Weights of a small GPT-style language model, trained from scratch on English Wikipedia.
Size: 14 layers, 3 heads of 64, MLP 512 SwiGLU, vocabulary 8192, 9.34M parameters.
MLP neurons of a small language model. Each row is named by its layer, matrix (gate and up: input weights) and neuron, and shows model dimensions 48-175. Each number is 200 + 30 x the weight over its row's rms, rounded and kept within 0 to 999. A neuron's up and down rows have the sign that makes its largest values positive.
After each neuron's rows, "fires after" lists the tokens most often just before its 100 highest values on Wikipedia text that the model never trained on.

L10.gate132,208,190,217,188,176,258,244,212,178,164,199,167,214,175,166,174,220,236,225,236,221,223,186,217,201,241,157,194,188,200,198,199,186,209,163,170,211,154,188,140,173,230,214,207,173,174,217,251,212,264,191,189,262,237,199,244,190,211,112,145,206,196,191,181,220,252,170,191,138,212,210,208,218,193,170,215,202,198,188,286,202,159,152,228,167,199,143,173,182,188,147,203,170,196,284,237,188,183,211,186,217,205,237,288,200,177,190,240,176,173,149,178,239,223,261,195,194,181,175,174,177,194,186,164,174,172,219,202
L10.up132,273,268,167,195,165,215,196,164,245,220,186,136,180,193,164,154,217,188,208,222,212,202,204,193,209,175,220,220,161,227,204,227,223,171,198,242,187,198,137,177,167,220,161,266,175,240,173,194,180,185,198,183,275,206,174,169,147,215,197,171,221,230,205,204,246,167,258,190,183,191,227,191,185,240,168,243,197,269,145,222,208,235,162,214,194,214,250,262,163,187,151,203,186,261,206,209,216,255,234,165,223,188,186,202,190,224,230,210,235,230,214,179,219,181,279,221,212,252,221,208,202,195,204,150,212,242,215,184
fires after: ",", " ", " in", " Con", "born", "N"

L11.gate88,160,162,166,162,206,215,152,195,182,197,206,206,163,222,207,163,223,181,155,196,181,121,246,237,228,239,181,185,182,207,218,185,229,227,226,250,178,206,137,206,180,224,240,242,254,140,184,219,199,195,190,199,213,212,212,133,161,160,200,200,206,281,160,192,149,211,204,214,219,215,179,204,162,190,257,206,260,203,266,230,178,205,142,201,212,177,226,246,167,177,217,255,107,143,210,168,192,191,136,219,209,171,182,202,174,220,210,200,159,180,236,172,237,204,163,237,219,194,176,150,186,199,186,174,228,224,197,196
L11.up88,131,215,183,168,206,237,205,258,228,186,221,158,154,198,195,191,229,225,108,234,219,196,165,200,253,216,177,183,192,201,220,157,231,168,150,214,170,235,189,201,231,206,212,194,143,220,238,200,177,219,160,228,203,196,211,187,167,203,201,161,189,155,216,154,184,235,225,243,145,243,212,237,186,177,220,172,190,166,187,222,184,154,239,224,207,227,217,212,188,224,178,203,188,254,185,158,179,180,226,180,213,203,247,203,180,212,164,280,189,215,183,145,210,200,178,181,167,219,243,167,265,166,173,219,200,183,232,239
fires after: " was", " is", " were", " are"

L6.gate85,183,183,200,205,202,264,240,178,175,173,216,210,226,231,182,284,208,212,192,220,165,166,158,213,224,136,163,186,201,215,170,147,163,204,213,146,249,196,221,193,218,209,248,176,130,161,217,161,178,227,188,172,180,231,191,202,197,189,213,206,199,252,211,253,212,196,200,163,193,186,144,195,231,252,186,189,232,224,180,168,168,170,137,236,251,174,221,216,176,202,139,244,218,205,202,190,188,213,188,256,240,184,252,194,196,233,150,234,179,200,165,226,207,215,202,196,270,223,196,192,179,165,170,186,234,197,161,165
L6.up85,204,261,173,200,212,237,262,203,190,235,222,170,228,244,225,235,187,190,252,207,154,166,210,242,224,184,191,148,188,144,200,166,151,206,235,196,192,141,178,178,203,136,207,160,169,156,190,189,247,174,220,170,212,155,172,223,190,164,198,232,153,197,172,245,168,203,214,237,223,195,209,209,210,182,205,234,205,169,216,213,213,169,204,172,230,171,195,220,175,200,197,161,148,227,162,225,199,198,145,183,198,162,241,189,253,173,179,207,175,150,191,248,197,197,219,177,184,183,156,159,209,194,200,162,152,223,196,187
fires after: "S", "s", " S"

L5.gate289,213,185,189,193,171,269,177,208,205,201,248,198,190,210,119,193,208,99,196,174,210,128,195,222,246,225,180,198,223,169,221,196,195,241,173,202,211,163,233,169,193,163,154,192,211,207,231,227,201,250,179,162,208,188,204,209,158,232,218,153,165,248,166,170,202,266,233,174,203,186,184,191,214,178,240,206,238,212,225,254,165,162,215,207,194,196,187,207,156,172,214,209,151,187,187,154,190,229,174,197,211,245,210,175,207,176,168,205,181,238,214,227,170,238,172,191,234,255,190,147,206,211,185,130,192,201,177,121
L5.up289,150,211,182,192,199,197,213,231,209,224,207,190,204,173,149,199,182,206,199,171,128,176,199,154,179,178,185,195,241,186,190,196,243,192,199,145,162,223,173,199,234,244,210,207,206,214,220,215,184,185,181,167,231,239,229,270,237,219,192,202,225,202,150,202,173,199,212,182,171,173,186,184,189,215,177,150,174,234,210,159,175,189,192,180,242,185,211,196,162,244,207,198,201,272,192,158,156,215,269,183,194,202,198,265,205,165,211,229,154,135,162,210,205,244,208,200,199,188,226,165,200,198,205,171,179,203,182,195
fires after: " U", "S", ",", "H", " I", " H"

L6.gate247,222,238,201,223,215,219,148,226,204,155,200,189,183,209,173,199,243,239,160,171,184,243,226,178,190,214,228,224,190,193,260,216,242,183,199,191,217,109,222,227,288,203,228,164,211,208,230,227,189,222,238,205,237,200,245,271,222,232,245,180,211,204,200,224,177,196,204,217,215,190,198,216,250,153,211,222,204,179,168,214,177,166,235,215,197,158,168,261,209,198,199,222,210,214,187,173,183,117,155,240,165,198,190,213,141,183,268,200,217,173,237,229,221,180,174,182,229,178,228,194,216,172,161,197,260,257,213,210
L6.up247,228,187,188,237,196,236,143,246,231,110,185,167,264,204,214,206,219,208,197,189,182,195,163,201,177,220,163,180,195,215,155,215,223,210,192,168,228,158,209,242,197,138,191,159,184,165,191,245,214,168,227,161,148,193,207,228,167,188,219,235,199,219,174,200,263,139,220,135,207,193,152,171,232,195,213,217,197,167,186,222,171,173,206,243,179,172,169,172,226,207,184,185,221,198,170,136,254,176,182,224,189,229,220,141,227,176,206,245,182,208,211,156,193,155,193,208,187,193,199,235,186,197,186,169,188,238,205,247
fires after: " ", " Star", "\n"

L10.gate287,238,270,196,164,207,223,193,179,155,157,211,192,214,262,218,184,235,180,259,180,217,194,219,214,190,270,148,151,217,180,144,166,178,203,148,179,251,170,228,194,182,192,243,252,151,243,177,201,151,239,146,278,168,194,228,180,189,205,204,207,217,221,204,267,154,195,265,229,183,233,205,234,185,186,220,170,246,190,221,227,196,220,176,211,252,220,225,223,226,206,198,232,183,196,190,172,236,196,178,184,196,199,230,183,167,171,247,172,158,212,248,193,166,194,208,156,222,224,222,231,183,148,177,173,228,264,181,193
L10.up287,157,218,180,151,194,201,171,184,134,204,229,206,241,192,294,224,163,215,200,200,172,189,168,237,201,242,199,171,260,218,175,160,144,226,189,187,240,262,210,159,195,156,228,210,209,228,214,155,170,192,202,146,195,168,184,168,192,202,249,217,234,218,236,223,233,195,197,226,198,245,218,175,215,231,229,190,181,166,161,204,283,208,170,160,243,195,184,148,188,165,165,186,237,188,175,185,214,241,186,216,222,201,233,208,140,182,188,221,130,211,216,205,185,208,174,233,190,193,195,204,226,199,208,212,171,193,176,183
fires after: " ", " N", " (", ".", " \""

L11.gate393,241,246,152,203,223,256,227,176,229,226,203,178,202,230,169,173,227,143,240,202,208,181,206,208,227,225,211,229,194,228,145,183,201,250,242,232,220,201,225,200,204,180,227,198,143,146,154,218,182,199,231,146,217,173,168,203,147,176,176,184,210,247,169,219,167,207,242,245,194,174,175,211,212,213,237,216,247,195,192,185,203,181,197,221,190,175,228,190,176,183,208,167,172,119,190,204,178,197,174,165,179,201,195,220,193,225,244,217,192,243,230,249,238,253,186,240,193,214,188,169,174,212,203,175,209,225,201,213
L11.up393,217,207,220,195,198,176,185,195,213,137,189,213,211,196,215,225,179,275,230,222,211,217,253,187,236,197,169,195,205,180,218,217,188,174,211,183,233,248,179,222,234,236,187,169,216,179,193,182,211,226,223,209,203,208,203,176,244,195,225,148,170,177,219,178,213,227,213,193,233,217,231,213,265,162,185,188,164,129,185,230,188,231,206,166,197,156,187,229,207,255,165,214,162,187,207,161,167,179,224,221,170,158,200,192,183,211,166,215,191,180,163,167,177,237,239,176,206,214,219,172,221,187,143,248,131,207,226,185
fires after: " is", " was", " are", " |", " be"

L6.gate134,190,192,180,174,254,281,178,119,150,160,243,216,207,218,181,172,223,201,190,212,192,192,202,141,203,193,174,217,162,220,227,211,206,169,226,246,200,194,197,131,187,223,166,97,161,162,200,179,209,233,115,227,231,199,187,162,218,223,201,185,203,192,172,228,173,202,174,244,238,211,207,232,203,194,251,145,211,220,160,176,207,203,152,224,137,210,199,200,201,192,181,181,185,192,202,199,254,189,185,174,221,167,186,227,195,265,220,215,206,170,191,173,191,165,153,189,212,221,234,195,197,157,220,154,247,193,210,147
L6.up134,184,194,201,138,235,202,161,186,215,199,193,193,179,157,245,196,165,171,241,252,198,171,177,211,222,203,175,195,101,262,185,223,228,164,226,223,247,184,147,184,208,166,205,222,150,224,190,219,193,247,181,165,189,180,220,191,217,157,250,160,229,165,219,184,237,194,224,231,232,175,201,174,206,180,233,205,254,217,198,203,199,222,168,158,210,187,143,251,221,177,175,195,229,184,242,237,196,190,198,208,195,210,189,200,194,157,205,195,228,178,221,259,217,210,241,239,205,199,157,224,175,206,168,196,134,237,214,206
fires after: " ", "0", "–", "9", "\n"

L10.gate209,241,219,196,195,188,177,187,233,211,179,180,179,209,214,172,248,197,178,188,173,232,202,194,216,246,223,125,190,207,236,178,210,151,155,143,242,215,186,198,194,174,188,167,201,241,250,167,207,150,254,233,236,188,193,246,199,183,182,266,172,164,184,196,207,202,202,279,187,234,241,177,229,236,244,210,202,241,224,215,179,191,239,142,222,220,207,193,215,165,183,174,245,188,169,197,204,241,199,225,211,183,181,190,167,164,215,233,252,180,152,196,186,229,172,192,236,169,187,197,207,203,172,194,122,178,207,143,248
L10.up209,180,123,201,184,149,198,170,194,193,178,183,144,240,171,240,200,176,229,197,179,186,167,198,222,212,164,177,258,179,171,198,160,230,183,219,251,224,204,179,220,193,242,165,216,149,179,212,211,255,193,209,169,230,187,220,188,176,195,198,202,222,216,178,155,241,224,208,151,211,180,212,108,231,131,178,220,178,204,175,203,209,208,242,244,241,179,193,149,141,207,221,232,233,178,149,255,203,167,210,246,232,236,193,213,170,142,178,213,208,150,216,196,222,236,229,203,188,193,196,179,217,177,226,205,212,212,144,225
fires after: "′", ",", "°", "8", ":"

L5.gate343,196,171,236,212,203,228,247,125,199,185,234,179,174,160,181,244,257,192,230,228,215,208,207,209,206,198,172,131,191,190,181,160,174,219,171,185,206,199,189,211,232,217,190,187,218,191,178,199,203,172,150,275,181,244,227,219,195,215,205,166,126,205,171,256,207,223,210,197,170,253,243,231,207,193,203,165,265,204,195,208,188,202,131,187,209,218,195,245,277,204,234,222,163,213,174,183,197,221,196,186,210,181,227,180,213,130,212,199,190,229,195,180,170,268,244,148,231,179,188,178,194,166,210,187,196,251,210,214
L5.up343,251,182,190,201,210,231,183,198,196,186,197,187,244,205,290,201,160,186,236,247,218,185,179,181,224,258,157,185,229,169,212,246,236,186,198,169,165,200,194,185,137,187,201,209,188,179,250,189,228,200,227,212,167,171,186,143,206,144,206,197,236,255,216,203,222,234,202,233,190,197,199,217,143,207,246,207,201,155,148,202,178,207,212,245,220,170,193,216,213,208,217,199,197,281,268,187,173,267,203,199,169,158,274,199,138,163,178,164,154,191,172,212,192,267,243,189,205,212,175,209,210,227,175,178,209,236,216,210
fires after: " ", " (", " \""

L4.gate349,173,202,201,191,170,216,186,203,196,175,170,168,164,204,195,209,190,222,200,229,268,116,233,191,226,210,205,212,257,238,179,177,218,243,173,210,258,180,191,172,197,170,202,230,207,206,225,209,184,225,131,197,250,193,204,216,147,222,215,195,192,248,206,253,149,204,229,190,137,143,176,214,158,236,177,164,235,222,202,260,139,206,159,189,204,198,181,250,185,157,242,260,215,208,193,213,207,182,142,221,207,178,157,196,231,193,196,153,200,171,277,212,202,237,206,179,229,197,210,143,221,197,207,197,198,254,209,181
L4.up349,224,180,222,253,244,219,192,236,200,172,228,153,227,197,167,233,150,111,251,192,147,174,155,175,231,160,199,186,234,156,198,206,220,192,191,225,194,146,186,180,170,183,186,229,243,205,141,216,240,175,210,219,180,233,184,262,218,200,177,211,129,202,198,215,214,229,254,207,176,206,266,162,176,164,232,179,228,229,171,240,211,192,224,189,207,187,209,197,170,240,230,213,207,216,198,200,179,200,240,211,199,206,210,154,222,215,160,235,155,218,194,192,239,205,221,207,199,202,201,195,200,169,207,156,216,162,191,219
fires after: " U", "S", " I", "°", " D"

L4.gate75,212,166,184,164,217,173,201,210,236,193,230,168,176,193,185,198,204,211,227,218,241,192,227,189,190,221,135,184,173,210,159,234,219,181,169,213,256,230,234,216,216,188,239,206,181,223,221,276,179,176,230,207,233,193,155,254,194,215,182,214,140,181,226,126,199,205,173,256,182,208,160,215,173,226,224,199,240,159,254,173,171,211,200,225,156,172,141,212,186,216,175,257,197,165,246,193,197,191,192,198,126,215,212,257,214,208,182,166,218,174,262,166,225,186,194,222,174,233,145,229,155,181,147,165,196,175,195,176
L4.up75,212,259,255,243,182,227,170,174,190,180,188,171,215,188,162,239,217,188,164,177,137,221,190,192,198,206,172,223,235,169,208,184,204,256,245,191,212,198,210,187,189,183,149,188,158,211,201,193,239,175,219,228,198,180,188,207,230,177,230,215,145,148,193,149,223,198,219,203,190,210,180,180,195,199,216,161,206,257,224,186,162,218,171,181,186,184,158,108,225,221,201,187,211,187,199,214,210,223,227,184,225,258,115,176,159,168,159,226,153,239,185,183,223,197,164,211,161,169,209,255,175,185,180,185,163,165,159,207
fires after: "\n"

L8.gate396,202,187,167,219,238,205,154,200,156,190,244,186,208,161,214,219,236,198,222,168,162,158,190,230,223,185,206,217,242,194,246,199,217,219,160,195,223,188,191,167,234,174,210,257,250,238,204,260,197,212,191,184,195,220,240,230,160,171,197,253,132,243,174,236,164,193,231,170,212,194,248,218,178,194,196,236,243,249,245,156,187,175,239,211,214,145,207,239,218,188,181,209,226,212,173,150,191,183,190,274,205,170,191,167,181,145,188,171,243,202,244,227,268,176,216,205,238,191,195,180,195,206,175,171,176,199,244,205
L8.up396,217,140,192,210,247,229,179,90,167,239,269,237,197,209,160,237,172,195,195,220,187,145,203,221,185,180,254,175,203,186,205,167,231,194,201,187,214,171,176,197,167,153,199,216,194,230,216,174,226,220,239,140,172,147,238,201,248,213,232,200,216,193,218,163,215,191,173,223,176,183,226,201,186,218,186,187,223,219,181,161,194,213,155,168,198,187,222,141,198,198,197,230,222,186,181,204,227,213,261,186,176,211,173,192,180,223,170,197,200,182,201,189,257,209,200,200,199,192,188,219,197,258,207,203,202,182,195,162
fires after: " U", " D", " F", " I", " C", " L"

L10.gate483,169,215,240,224,187,223,200,171,261,170,208,178,105,184,156,220,186,142,211,200,180,222,232,210,182,173,207,219,153,260,182,233,181,201,244,263,230,192,210,192,167,256,184,203,200,217,214,173,211,176,158,165,217,202,166,146,210,190,168,179,200,245,180,229,165,188,212,222,214,210,214,193,211,146,198,227,193,284,178,234,178,204,222,221,152,210,174,228,221,196,179,186,198,224,214,166,233,176,172,171,153,201,239,180,160,189,287,210,188,182,245,254,228,222,217,243,184,185,221,206,196,196,236,155,185,237,194,251
L10.up483,201,230,193,196,240,206,178,203,189,147,191,178,189,195,191,180,189,242,228,203,158,165,131,248,230,217,180,205,207,200,154,180,187,237,242,220,213,211,222,244,186,230,225,200,213,247,199,200,194,205,168,255,207,248,236,179,242,227,236,204,204,217,154,211,203,194,229,184,223,155,196,160,210,212,200,202,226,221,199,171,179,190,233,227,165,186,199,205,154,174,167,262,226,190,209,189,236,151,165,254,240,206,205,209,179,246,273,150,218,204,232,268,226,151,189,143,200,222,169,185,204,214,230,187,230,205,214,185
fires after: " ", " $", "1", " £"

L5.gate98,223,222,178,229,264,178,257,167,162,178,181,156,160,183,162,185,243,234,259,152,231,188,176,182,191,174,223,226,198,180,201,170,176,166,180,229,181,205,214,207,175,228,213,222,192,178,196,183,186,221,195,240,232,221,205,197,169,190,167,188,180,142,154,187,215,189,234,198,141,218,246,287,272,216,221,184,203,221,174,222,187,160,165,197,197,164,217,209,240,217,210,186,199,212,270,179,165,195,170,225,136,206,202,188,247,175,213,196,216,220,269,163,185,254,216,231,160,218,237,192,197,208,214,173,209,178,195,182
L5.up98,204,217,216,222,190,191,178,215,211,206,189,222,182,230,177,200,187,167,244,217,176,180,161,121,153,221,161,157,192,182,127,259,214,182,234,210,180,210,200,179,199,240,252,129,256,158,181,207,144,227,165,232,178,231,189,194,203,148,197,175,223,153,153,252,196,212,193,196,239,232,246,167,201,201,224,179,186,193,194,194,178,199,267,177,168,211,254,174,174,149,216,224,183,190,203,163,202,171,221,186,230,182,221,154,163,156,214,164,209,188,247,195,199,226,149,169,225,261,201,238,166,240,208,229,231,207,203,187
fires after: " ", "1", "Donnell", "Croatia", " Macedonia"

L8.gate136,206,218,161,155,169,248,235,153,161,194,219,160,197,215,160,179,207,219,200,244,209,189,180,223,168,230,135,210,148,191,169,155,200,204,201,218,203,163,223,219,221,202,204,198,235,164,174,205,187,197,196,170,234,195,263,157,261,219,170,242,122,257,145,197,208,213,206,217,232,189,168,211,255,212,178,129,239,238,241,213,173,186,140,200,205,209,192,188,194,146,205,215,194,191,184,233,203,224,207,131,202,127,231,193,223,199,192,196,172,235,172,215,177,187,198,219,222,205,205,207,159,200,207,198,176,199,189,188
L8.up136,183,278,241,185,177,224,183,167,177,187,233,192,269,205,228,227,201,183,162,217,192,199,149,222,207,205,179,210,196,233,220,189,205,206,250,207,224,241,184,214,163,173,185,252,175,210,174,159,202,251,187,187,195,199,269,157,193,231,192,192,207,186,216,234,235,213,220,168,235,183,224,158,174,241,188,214,205,175,228,249,159,239,237,143,210,213,157,206,221,224,216,208,220,177,229,166,177,226,144,245,191,154,228,222,208,183,167,159,204,177,163,225,188,207,218,235,189,171,185,202,175,197,159,163,176,202,169,233
fires after: "s", "|", "-", " S", "th", "S"

L10.gate225,208,180,191,228,230,222,202,261,196,122,168,134,119,192,158,210,168,231,185,164,168,195,180,175,238,248,221,213,257,183,227,204,152,221,196,190,191,171,231,161,193,184,175,198,183,223,240,198,123,237,190,243,230,196,238,142,220,220,241,209,212,223,151,195,227,211,223,217,218,174,219,259,223,209,190,209,224,251,183,224,200,194,152,239,172,249,176,193,220,167,173,239,178,119,171,196,170,223,239,175,162,214,181,209,187,178,194,183,144,127,174,207,246,178,188,211,168,209,222,191,216,244,228,176,199,212,199,194
L10.up225,255,182,146,233,218,216,188,169,253,195,181,213,210,207,162,189,209,208,207,277,216,182,165,210,190,168,161,183,201,150,171,255,246,192,218,210,236,233,207,224,244,206,190,224,228,219,265,187,203,207,178,227,176,199,213,193,159,226,215,211,218,186,171,206,168,149,239,193,216,102,222,183,228,192,178,154,229,237,200,192,204,217,193,235,166,153,220,218,195,215,186,170,222,220,215,161,233,177,208,219,225,221,203,185,198,196,206,198,229,223,245,195,192,131,173,219,183,241,217,238,179,225,146,214,219,207,206,211
fires after: " "

L6.gate168,212,197,186,168,258,186,241,155,192,132,206,232,188,244,204,227,188,179,178,230,231,163,179,177,232,216,158,181,198,150,120,162,209,237,246,142,212,175,193,152,134,150,218,229,209,152,233,226,150,194,181,180,249,190,223,199,226,181,189,192,189,247,199,185,181,187,232,209,195,136,188,184,195,197,211,184,242,164,234,167,210,218,216,222,176,184,228,213,184,217,175,213,239,219,158,202,198,198,151,251,208,147,168,214,208,217,170,169,226,202,267,228,178,208,187,225,184,184,261,212,192,193,231,193,223,138,253,151
L6.up168,181,213,217,237,243,154,242,189,229,201,228,217,233,176,249,237,156,204,154,240,217,186,193,195,232,166,246,185,142,233,207,241,199,176,198,210,179,201,184,156,205,160,218,219,157,157,198,243,215,239,171,190,222,211,186,190,225,184,195,152,156,243,216,174,195,195,223,257,219,160,205,222,205,247,187,210,270,256,199,197,220,204,183,200,220,194,189,212,214,163,229,198,224,162,241,246,208,150,200,205,218,193,257,140,192,239,229,176,233,184,187,225,166,187,227,228,210,237,147,165,202,241,158,171,225,120,208,277
fires after: "–", "W", "-", "\n", " Le"

L11.gate70,233,251,173,200,220,261,223,177,233,220,172,132,161,174,128,216,201,206,267,210,216,210,169,192,225,178,185,158,239,206,182,172,289,184,226,221,204,149,212,192,207,238,181,218,143,172,222,172,197,206,205,244,223,199,208,189,201,247,210,166,197,230,229,206,189,157,232,237,249,212,219,187,209,194,191,250,235,247,164,216,211,173,195,222,161,231,185,256,221,202,221,198,225,206,251,213,168,209,183,204,173,218,228,239,183,150,190,183,178,218,194,181,205,207,212,199,262,179,207,173,183,192,171,208,181,202,225,194
L11.up70,235,166,182,221,162,219,160,206,230,196,217,151,198,199,255,154,186,213,192,203,130,174,242,195,197,226,179,232,196,243,233,206,233,203,195,227,215,196,172,196,214,155,206,235,169,185,211,225,175,250,186,170,187,241,237,125,191,137,191,135,239,209,237,163,222,197,194,151,229,218,206,247,172,186,181,149,203,145,215,245,234,202,197,140,152,211,239,193,185,185,212,226,166,211,206,231,160,232,218,214,198,171,236,223,214,181,177,229,230,224,156,172,203,195,238,226,193,214,199,230,215,148,206,166,201,167,160,239
fires after: " ", " in", ",", " In"

L8.gate86,200,146,208,192,147,214,186,226,232,182,204,204,192,195,213,205,230,171,150,165,179,177,197,192,190,204,243,209,196,209,178,212,250,205,210,226,304,176,210,193,195,206,244,238,204,167,216,203,140,225,214,201,229,189,270,235,159,199,237,224,167,191,212,168,170,225,263,200,173,181,199,213,167,199,226,259,262,188,241,202,174,163,156,220,180,178,217,202,128,194,173,259,210,188,204,230,182,164,232,244,209,168,177,189,165,201,220,234,152,160,199,215,200,241,202,158,195,217,172,156,149,211,171,141,219,195,195,200
L8.up86,212,210,184,218,254,217,181,238,167,234,168,186,236,201,198,256,230,191,195,202,265,182,197,210,206,243,207,126,248,178,256,216,164,204,126,225,190,206,222,179,204,207,186,199,244,236,193,229,193,202,207,219,248,201,193,219,180,149,221,204,123,199,240,177,160,204,169,232,199,165,194,217,183,163,156,235,227,228,208,163,188,154,150,210,158,214,241,165,195,212,200,196,208,178,222,249,192,206,146,166,183,191,218,190,221,202,157,181,236,145,172,235,182,170,228,166,233,195,177,214,195,174,179,192,179,242,195,226
fires after: "\n"

L5.gate475,193,214,212,178,190,213,183,196,177,212,228,185,180,206,236,235,234,176,207,226,173,214,230,197,204,126,175,157,197,213,227,201,171,168,164,171,206,203,219,202,233,133,274,206,187,180,188,181,182,185,218,194,194,178,247,207,203,179,190,198,135,239,176,210,197,199,196,212,192,203,209,234,179,153,186,223,276,184,232,216,251,188,204,179,202,182,212,219,229,116,232,200,198,180,228,221,267,240,227,172,189,166,258,214,194,190,198,184,167,206,219,243,182,220,149,248,160,209,193,188,144,221,168,203,181,257,229,237
L5.up475,200,191,146,155,143,177,158,187,199,252,195,181,247,227,236,254,164,178,199,217,172,211,199,214,182,176,189,149,264,203,164,182,190,194,158,187,157,208,250,222,188,218,187,184,184,155,152,183,168,244,216,206,290,194,200,134,244,204,223,156,200,226,208,198,209,205,206,203,223,255,211,207,199,218,216,266,217,171,218,177,179,257,140,209,166,178,202,178,221,179,213,179,175,183,168,181,181,165,237,196,195,167,211,199,214,234,121,229,127,191,154,215,162,172,218,178,202,198,199,243,190,185,228,206,208,238,194,191
fires after: " (", ",", "s", " ", "S"

L4.gate72,209,202,201,150,196,157,158,200,224,211,155,200,187,192,212,224,205,155,162,204,216,174,195,209,148,179,207,231,242,151,216,254,249,206,201,221,245,247,160,136,173,270,174,220,273,233,182,214,166,167,195,192,239,170,221,237,196,203,209,159,152,199,160,197,221,206,175,172,196,224,230,162,186,212,232,203,197,225,174,159,201,210,171,137,178,182,209,228,219,166,199,223,240,105,174,200,177,143,199,180,236,212,207,213,135,201,232,217,187,142,241,111,219,243,204,181,192,166,165,198,183,215,148,192,249,183,209,186
L4.up72,259,186,232,211,179,245,189,189,198,207,198,205,237,191,219,235,226,238,246,186,192,178,246,184,200,170,215,233,186,135,201,254,215,184,198,182,209,225,223,184,158,240,181,165,158,208,210,204,183,150,184,233,156,204,239,197,201,169,175,219,132,193,194,134,244,220,241,201,208,219,165,207,244,168,154,201,255,197,239,186,160,148,167,229,189,152,193,177,196,187,238,227,198,248,162,231,187,196,197,210,235,225,196,216,192,187,176,216,204,179,230,226,225,170,241,205,159,216,184,191,231,191,168,215,188,186,199,248
fires after: "\n", "°"

L6.gate126,214,197,207,211,158,198,200,221,209,185,237,176,215,268,211,219,232,155,206,178,231,186,177,212,222,193,188,136,229,227,158,198,224,216,182,181,277,195,241,185,239,223,197,163,169,217,226,223,112,172,167,187,194,191,202,194,240,231,188,170,156,226,150,164,205,252,244,188,197,234,163,241,202,224,217,206,236,212,178,273,208,195,162,186,205,114,201,224,226,225,188,230,196,215,166,201,194,189,205,190,222,187,185,207,219,184,184,182,186,187,220,213,214,228,235,227,216,183,201,220,191,187,162,159,166,264,188,199
L6.up126,163,183,200,242,181,179,203,210,218,182,198,219,213,216,223,246,222,127,171,189,202,244,185,216,234,184,263,166,193,225,166,169,200,157,153,198,191,206,234,209,216,196,212,168,140,207,206,221,147,192,215,192,154,166,157,146,264,183,221,179,207,168,185,151,198,244,189,159,194,240,271,250,204,166,228,223,188,166,188,278,209,218,238,127,203,237,175,170,281,168,212,209,145,187,167,208,212,219,223,197,191,230,216,200,175,193,188,199,157,188,207,193,200,193,163,235,190,208,259,210,199,246,184,221,192,208,215,175
fires after: " ", " (", "\n", "-"

L6.gate99,202,197,195,211,161,246,224,176,203,162,224,162,278,230,196,228,147,169,218,178,163,225,230,165,183,199,167,194,215,211,191,195,206,195,193,228,271,215,250,185,212,250,197,174,189,204,183,209,217,185,201,229,185,174,204,170,224,171,176,162,162,234,171,205,183,138,207,167,204,208,183,210,184,200,204,200,224,250,211,193,195,218,183,246,208,178,199,250,170,185,154,200,195,143,147,183,203,183,204,232,223,155,205,226,198,168,148,153,215,198,184,205,273,186,229,220,237,218,159,259,149,186,143,147,146,200,150,160
L6.up99,158,224,207,222,183,200,231,146,236,200,198,166,262,249,198,235,163,160,177,217,146,179,166,222,213,216,187,174,179,178,183,182,193,206,226,189,197,173,198,172,207,168,170,184,176,187,162,155,251,225,181,171,233,152,242,178,262,203,180,176,164,256,172,224,189,130,228,199,203,191,243,185,217,163,238,227,235,232,200,181,230,201,185,210,245,169,213,246,197,219,211,178,191,195,167,235,208,191,182,244,199,174,180,213,185,229,186,169,221,212,187,226,257,196,240,245,219,234,204,195,165,227,191,136,171,189,197,189
fires after: " S", "S", "s", " St", " D", "st"

L5.gate27,188,214,208,194,145,225,160,220,230,246,222,183,242,183,251,291,231,208,202,151,224,205,198,222,189,220,185,183,203,216,209,216,171,207,183,196,212,196,237,224,201,164,233,177,209,203,182,260,162,221,240,171,241,214,220,201,221,204,240,158,160,227,182,202,215,252,223,148,159,190,204,189,177,187,186,204,293,200,229,226,194,173,165,172,191,204,186,216,225,198,197,229,178,231,166,227,227,196,193,146,171,227,199,176,228,224,167,199,167,204,128,236,172,174,186,191,237,198,171,183,175,193,206,167,187,262,172,191
L5.up27,204,194,203,255,215,169,253,265,194,180,200,226,186,199,179,235,217,200,205,231,180,219,169,246,209,191,162,206,188,145,245,232,208,266,207,224,255,195,233,150,210,164,189,213,186,184,163,240,176,277,201,188,220,159,196,180,211,169,238,169,171,149,122,226,231,239,189,190,187,205,213,238,186,236,204,229,215,158,216,231,193,178,162,225,217,136,217,212,201,208,216,215,165,204,220,240,203,154,228,175,229,176,188,180,205,225,153,197,165,191,184,140,197,264,186,184,224,206,244,206,180,177,177,138,182,214,139,203
fires after: "\n", " ", " (", "S", " \"", "s"